Weights of a small transformer language model: 4.63M parameters.
MLP neurons of a small language model. Each row is named by its layer, matrix (gate and up: input weights) and neuron, and shows model dimensions 0-95. Each number is 128 + 24 x the weight over its row's rms, rounded and kept within 0 to 255. Numbers have three digits each. A neuron's up and down rows have the sign that makes its largest values positive.
After each neuron's rows, "fires in" lists the words (lower case) most often at its 100 highest values on Wikipedia text that the model never trained on.

L5.gate248:140116114131150104164126111086130122140113153118110136118168110090187112126097126145140100110123104138152108180112106137127164112129199160157092136101100090134132121123166122114090166107189127159112105082130133142122093097172167158113104153143127153152124162119136133123118120102146115121
L5.up248:114100122133122092118126174120089127092113115138129104146140135127133111086152118130144127109155126132156133147113097157136117081191126141143063092147122122138174159194108129176140104156138135143126141128144156125173080111149116183143130108126092105130129105100112130125156142096145177149
fires in: "their", "some", "third", "whose"

L5.gate366:098158162090135159151100147192141100088138138107137099120170116145154113161079115125106134114118128137149131129106120094129169112155137119168107138090125170163090109143099125132114129134120121128127135098117091168092108156101128144110066128125098145130102104144130113158109119135132126186
L5.up366:111117136134120073135107139147106132091115179105139124134125090091137129167110105155131144106151103171149158122104133140150147132196156139143130154112126116132122157136133088121100099093164121121109163117088172136150140116091081179161148124113116114105115086077118174096104161109139141134
fires in: "which", "who", "that"

L8.gate147:110127138125142134113099132116118087144143138113079096085114133099114128110158105153164122089136134154148147133149105138100124147167116110118147135113114134148125152152127122135152138147135150134077106085117140113126120118135116101147113144124187144169153115113121137143185195124155155198
L8.up147:103103122101124136144121149152145113113153120127135147133114145092112125149118174161133123133127087123165123085088113107143163145111119145144110144106136111114103130128127194100100081074150137120093141106095093093124084143140136108106152093136098130166136137134130138128094124117068144126
fires in: "history", "major", "performance", "six", "historical"

L4.gate106:161128168125151123126131134106145176129134115118111164098120109124147098138130065136128097144153161169182147114123135109115139139133159160161112124141126105131156126145109110177137155138172104107115164099158130147102130118123098134121145132088172107126136138132118163140130127113159128154
L4.up106:124138107125094099131180127126115086164109138170117118180123112153081145121151119137098138139147147112154122128122121141130158170136141104118114088147174125114131122139144134108174118138166191150167144106130177110155139134140144159132127137144129134080102091145099094132102149120140115126
fires in: "during", "including", "include", "wrote", "included", "using"

L2.gate351:141129125095110126117124150110126113108150133118080111141139131115077132106119115122141117130097086173157161100105139118128149144136148186120102108130052149139104095147106093158106115126147094124138085102130150146157110106123143140086113116122171153122132105105141153111115109175123152109
L2.up351:145112112132095104102146114100142170111141129084116140141107140088113134129147125158127119098123117134119194109113094147146129090163137151091127098123036114160173115137101133139108079134125158119162137131066152135129147143125131112135141142080123156137139147110130118130111107154122158135
fires in: "of", "votes", "by", "vocals", "van"

L6.gate62:113116115120092121129091124158119097133122128140093136129161083150154136124086105137124182107114112125097154153119099116122131160139148114129114154113108112148131094142108127144126110119156101156132099092110168125133133113088135121133075114117160135098081108128180151116133123125117161143
L6.up62:111167151101119108147161126130118144116143139175152153109161097158156149131140187120147097104149117128129142118120161126123107048102078119177104125129148081127116131107126161100105094144127151149115152154158134150135136140097127136150160143127089085134088152149136147117125120136122097096
fires in: "where", "when", "would"

L5.gate16:112103122129145117107115145163080058138130122153140128147136103153156106080114116114149141097148088152156116119101167129102153116151156127139146168175168151145123095157116160122099135161123148138135142080123145130099128070134139149106086123146125134148104129099119109127130123126125107145
L5.up16:118137119122116119154155155113118129164129134136159119142133142140155106105122074116157107137144126112131140152130137137103109133163174099126129104127107135108116155166091114119137120158132118122162116113137159154111119145151086141124137098153076098096133081095111119142126116131179106095
fires in: "their", "because", "whose", "genus"

L4.gate356:091156128146107130132135114104160133132129081124093111130108104114152084122120103105151108141149160142142163121085151079158133207162123143041146120124118113112121131117099066150133102116189113118149116163142098145141131081145098096121146144123106105108139104166153147098113141101102139140
L4.up356:106145114125098060139145164130182144134088138115136117123171105141134144151158100127065149133109140113153131099137178165125125148172151117150113127121164152107113085124148125136128117148161143168123170131153094148095121117143135142120131096109086133090099074115084115097087151139143167090
fires in: "in", "including", "included", "based"

L2.gate157:125169121072128098101139130115141131112124130134159115128172118172140140138116144150159144122104151160133151127137171181156105110145109166168133158112119122136115134143153166135139156140141115137095069135140155143151109144112121122165130138102114143179127095151133136114078148132103129148
L2.up157:117140140105142096115129170131175146129132135110149095107183142124136174144127159178120074141094157152109142123105107131153126115141183107111132111125150145141142163152143136123086159139121080136104098158148154137152126142097112133108131113122151154128181123144109167104074149125139114141
fires in: "january", "february", "october", "established"

L4.gate346:126104168150143097186096099156118129147122134144093130091114132098126155089100129135177088107118118114150122138108103101118136116176159128118135185142140134130130149132158114128088134124129149144138150134092116104123135098133130140109101151110143143115096100124148174124144096166159133104
L4.up346:183108147112121154147107145136106149134139122066117114131142159148124143128129117108109137106150114162166085130086130138117131105125099143133140138084145108152147135090086139125121163129140127153136072104145116162146153079104122145152137129161142143126082091124109177179145112136120138115
fires in: "other", "own", "open", "opened", "others", "small"

L8.gate216:124153195175146138115138132134150119152166127111131084119138141107121135170090126129138087111098122107119173148101123142093118131140151155146100127128111153146077143132135134137139150124131083084132147150151108148101102122123123176119094133143113145113165144111143132076141126165158149110
L8.up216:122154102124146116123146145094097130179053149140142104118167131130140127117083108100140135130076111095131131147088130168141104105129129117093135131151098151095137143105123134093152134119119104162140091124126125178118146079093101137161128141145111128131114115132147104151093129141158119112
fires in: "team", "railway", "it", "teams", "arena"

L2.gate294:123136142123102128090134122148132121169159136133116102155126165171102160134154136179171179142154151143116166186130152121144148136123156111119082130097146115117115099143144107114127103084147138157133113145151112130144106095137120147126165113127085121185119133155127178129123082148153138148
L2.up294:117168134093115127102149096107119098127127126142109126103116132124108141102079120151106147112171136094125155127116181107084155132106100120115140153107110125096138152184094113138124146121130132080105148139159115098186118127120112154124160109147131178143125103147115110110123094146152088105
fires in: "player", "place", "played", "play", "players", "placed"

L2.gate100:150139137174138144108177117102118165116158151075162115145125098113118141145124164145166115133113134157163162119129121107155139094130145136109103126128138126151112167129107163144161139127134071092132115128109124133105098162100119142092157131129123185125100179174131130101138162155168121099
L2.up100:133121101125112107097102091088136124150170153131101125144062109160115133125145098129146150149101129110119127125193114131150134111113102117127157096130126118166112125116096104104119115067135154098162170158170140106101142116158130102089156146103107123151139126137118168156125156155122128134
fires in: "november", "december", "these", "september", "member"

L4.gate266:160132179166140124109130102117146125156117090090137155107117126105146140114112126150147110107089130111147121163108166154159086128120117119124155160088113126130121124147167143105124164142124130109123089166124141156120139109135137121122158130117156110126147171163162141158148135141094106159
L4.up266:124146141117136142104156099175162140118101176150111122135126149187146116122080171146107102079125148126080114087131096093127067115109152126136137118112096094118138139158134158138098123124152137131127144127103112172149149133064148084147154131130132130113097151118156138105124135140112129151
fires in: "after", "did", "until", "april", "andrews"

L6.gate226:138156168092134125097094086153141082164165122126123141095106139124107163128128105127151116146146130129132114146065109103180092138116133113132105144152153155141119115171131129138125150128146132144143156087178131105113171111125117150142120111119092142090129120121115154151155118124136127100
L6.up226:107110137115134147164150099136126098151096128122154133180150109139099141176128149128132166125126075160120118111118122163105105122087136128140108127122146121107108094130116106084126094134115149132122113178105107122131113148143162160177172154121143156130116199129136124170088115140148159151
fires in: "where", "when", "cause", "swa", "because"

L2.gate151:154094153116149112166140129131123140124160116121112126158157117146122141134181135073098123093149150146115076156091165150107133124134120129122109120147154154114085195131125122116118137133132091160111106130116135090136125130114116146145170159140098116107120099109113122130114136161157095166
L2.up151:130170138159145128138124110126124131096145095150149107105135123141102117119126107123122092112151145112128119199086121139111102108148137148149143138117180137129121106143188099105119146075152103159087107107137189087110135127155146095137144121126131149122137145122115083141097146125125105150
fires in: "february", "near", "become", "moved", "medal", "becomes"

L2.gate99:127121134118156150141125124140149121124129132139141105165143108106130162172147196107120116162088099153110112110164122137146143160099118129147102161123144140075130120139123177110146124125110115127114126117103116164117108103121118127116170115128076113095147143111158126153172140136118118121
L2.up99:107130127168088107107101116093098123115143144123138110109140116102114086137143120154148155132140147134114166139175147152121115128117071113150127096122147168134131175118120149152184113109088102115073132103175116143112089111108135086164122105145106157147123153117110131122152116146138160084
fires in: "led", "sweden", "played", "red", "swedish", "ranked"

L2.gate219:139142119158121144132179121078125125122151121136139096126158145097157139131103185164170109133105140153103143141170110139167096134149125107143136106117110136129144164105113180110153100111106135117103105093134137142137135180097144104115148118129131118143121152152073142139110120099112137145
L2.up219:171160101120124136162117126100116090101182126138135088158154155094166116124116170160133125198126143106149192159157113145115079106146147148150114116119137133167138124131153109140132108127147099118152116144118118160086146092115110139098146169163145143136141129154120100117141139097101141143
fires in: "used", "joined", "sweden", "swedish", "mixed"

L8.gate85:125184147105129152145101108098132132120173114080149119123122142107111125105132117113094136180135086095159103134136118115128099143147126166120116110164148156120130130129138141152131160197156107153121101160122162136103146155096106106106103143120121136118101118134143138137100166124166135152
L8.up85:130101112070160129122093108092171134129122096158116095162137137152092074107158140106100145137115121161143118076160144083136107149122138153105158095114096126149130098098103119163103109132108113089144138115138139091115143162068146107145154136114105132165119149152111169109134146109118150110
fires in: "its", "itself", "negative"

L5.gate71:119123111123134090105070161110109102092149127137082120110163133133116127139104113133125167129138121081101131077134142132155137133179134115120126086130168166146131162119129131131142132137110073128100147114160141111103154143110122187120149100120101109084113078111129147124147134118087121153
L5.up71:108103167110122102134080137124129127121149126124119110135101111115098125093081116143162128114111116171129171146133116132089144127141138126173074106122113124128128135156068086129094112145186132143075161134087140154165074126157113118147174145094103136161159110158143163111130104110116141125
fires in: "which", "although", "because", "what", "allow", "who"

L2.gate382:081128125137142142133148127122118185112153147112147127157139135175127107156140135155092164120153117130134152124142084131124166107091123123149173140124154104123189137090110154098125088121161113101119134108102119163137136158158112132098161113112079131146089117133092107102107125158088117097
L2.up382:153127109141117131104171118089155140121174121156137076093112112191163094103150135123084131117147145102136165112106102115078112140096140101151149128114118132124121147099108130127112136128136118123115132103114144154102097141159120112099153126099097131125130099150102102127147097115124162115
fires in: "song", "around", "round", "kong", "background", "found"

L8.gate322:146136128135099127162094144125135127155120112108100102109157144161131115096149133116148167119098127152170140129122113124103160130121128148129126160105127141094129147151089087099122133177174144161164139065131147148145127126101122165135096144124090156112119128131124144131118155150182083133
L8.up322:104151106161128118104149161148117134138132107119128139121150146133152175094166111108108128128149104120128134080105157121117116111122096127129125113130117145118071085155085116100118117109112128155092132135141156118114156122135126129159121148156104108112114053112131183128128126141056098087
fires in: "this", "most", "mostly"

L6.gate208:100150067134141138136114150120110104128121095085081076086159067102106109098083105134110096111114107154138109142158129105081141132117088124166108131118134119143146096187145092062111129128144111111155127102151130109136105135149152183122125140135125128134103100155171110147125084173127108152
L6.up208:144136104144091118126117089111108122109142119139112123166132110129135141110104061117149132113185120133118127083132111161110129153118145116144128100116099129121127108162169138075101133078151146147061124094115126170173141144106086160113106154138168085150114125113141164164139167131131140154
fires in: "this", "three", "white", "those", "throw"

L8.gate86:158180157114143111205054105139103092173126126135123135150151130092087089164128094108134094123141122120156169098136130085135124121119147117143156127105144149131126155095136126173105087108142125145137133147113140136113117097113110129088170179132107159141064109117070156100109183123150152132
L8.up86:142133092105148109162175106152125096143148144140130089098150131108128114151140112151087130131141156155173123107132117149136128153145108128102127102107081148152148138104127081128158109130139164103117127160131110119124094107134107054102142107107116123077117142162160111149110116136090111137
fires in: "and"

L4.gate171:130143113148147183138115111124146144139131105158127130081129146146130133141117158162089125151129159091165100131158187187142116121142103127114117111111167117125107109106103161100104170139143152143122133129135125127131132119144137136109174146170154117111105114110142158099134151118111124107
L4.up171:158114112108182137160139115103147151094102102120112099107122095127170133135103128157108106167142106143147128112090130121079100142159178112168145158140147117079128146146135094083099163121107128126131115102154153097151145134128109119088158104115135129152131113099134141153119149084128139149
fires in: "on", "january", "march", "one", "october"

L6.gate328:091157134110154122125104116124119116122109113125109116102115105075124126172128152151100139142120137122127124098101088084126155157131136133145118139114159092137139099178117115133156116144120120131135121133177133125115114135113119125076132122085167093090114121146174133155133138110133143094
L6.up328:179149131095091118145118122107139125136120106145102116126151111147140145130129165105110132112166104166151111106118078124136108103116121128150128142140163129131151112117114137097142102132137144105176111107144163143152148155154094172110184144125117186140119112116166142160082122068152110123
fires in: "when", "where", "wrote", "many", "while"

L8.gate211:174083153126130149129093142118116099138099124132114183190161136134154123141125138162113101127104117148171134111127136130101129121158153122153156101120137120080126091124098158143141167169162152134137080104101153117104103115130156142146155134117135148110060121151112156122151128130131107139
L8.up211:143146124101103112167128150103136124149077140062148118132130124143118129166148137124118141117169125099166123090136109138085150143134104121136149166101134139075146128160124118111160126140153111136117111112148172129139107119119109128120141139129147119104076124183145170181126166155107094109
fires in: "their", "other", "these", "another", "character", "characters"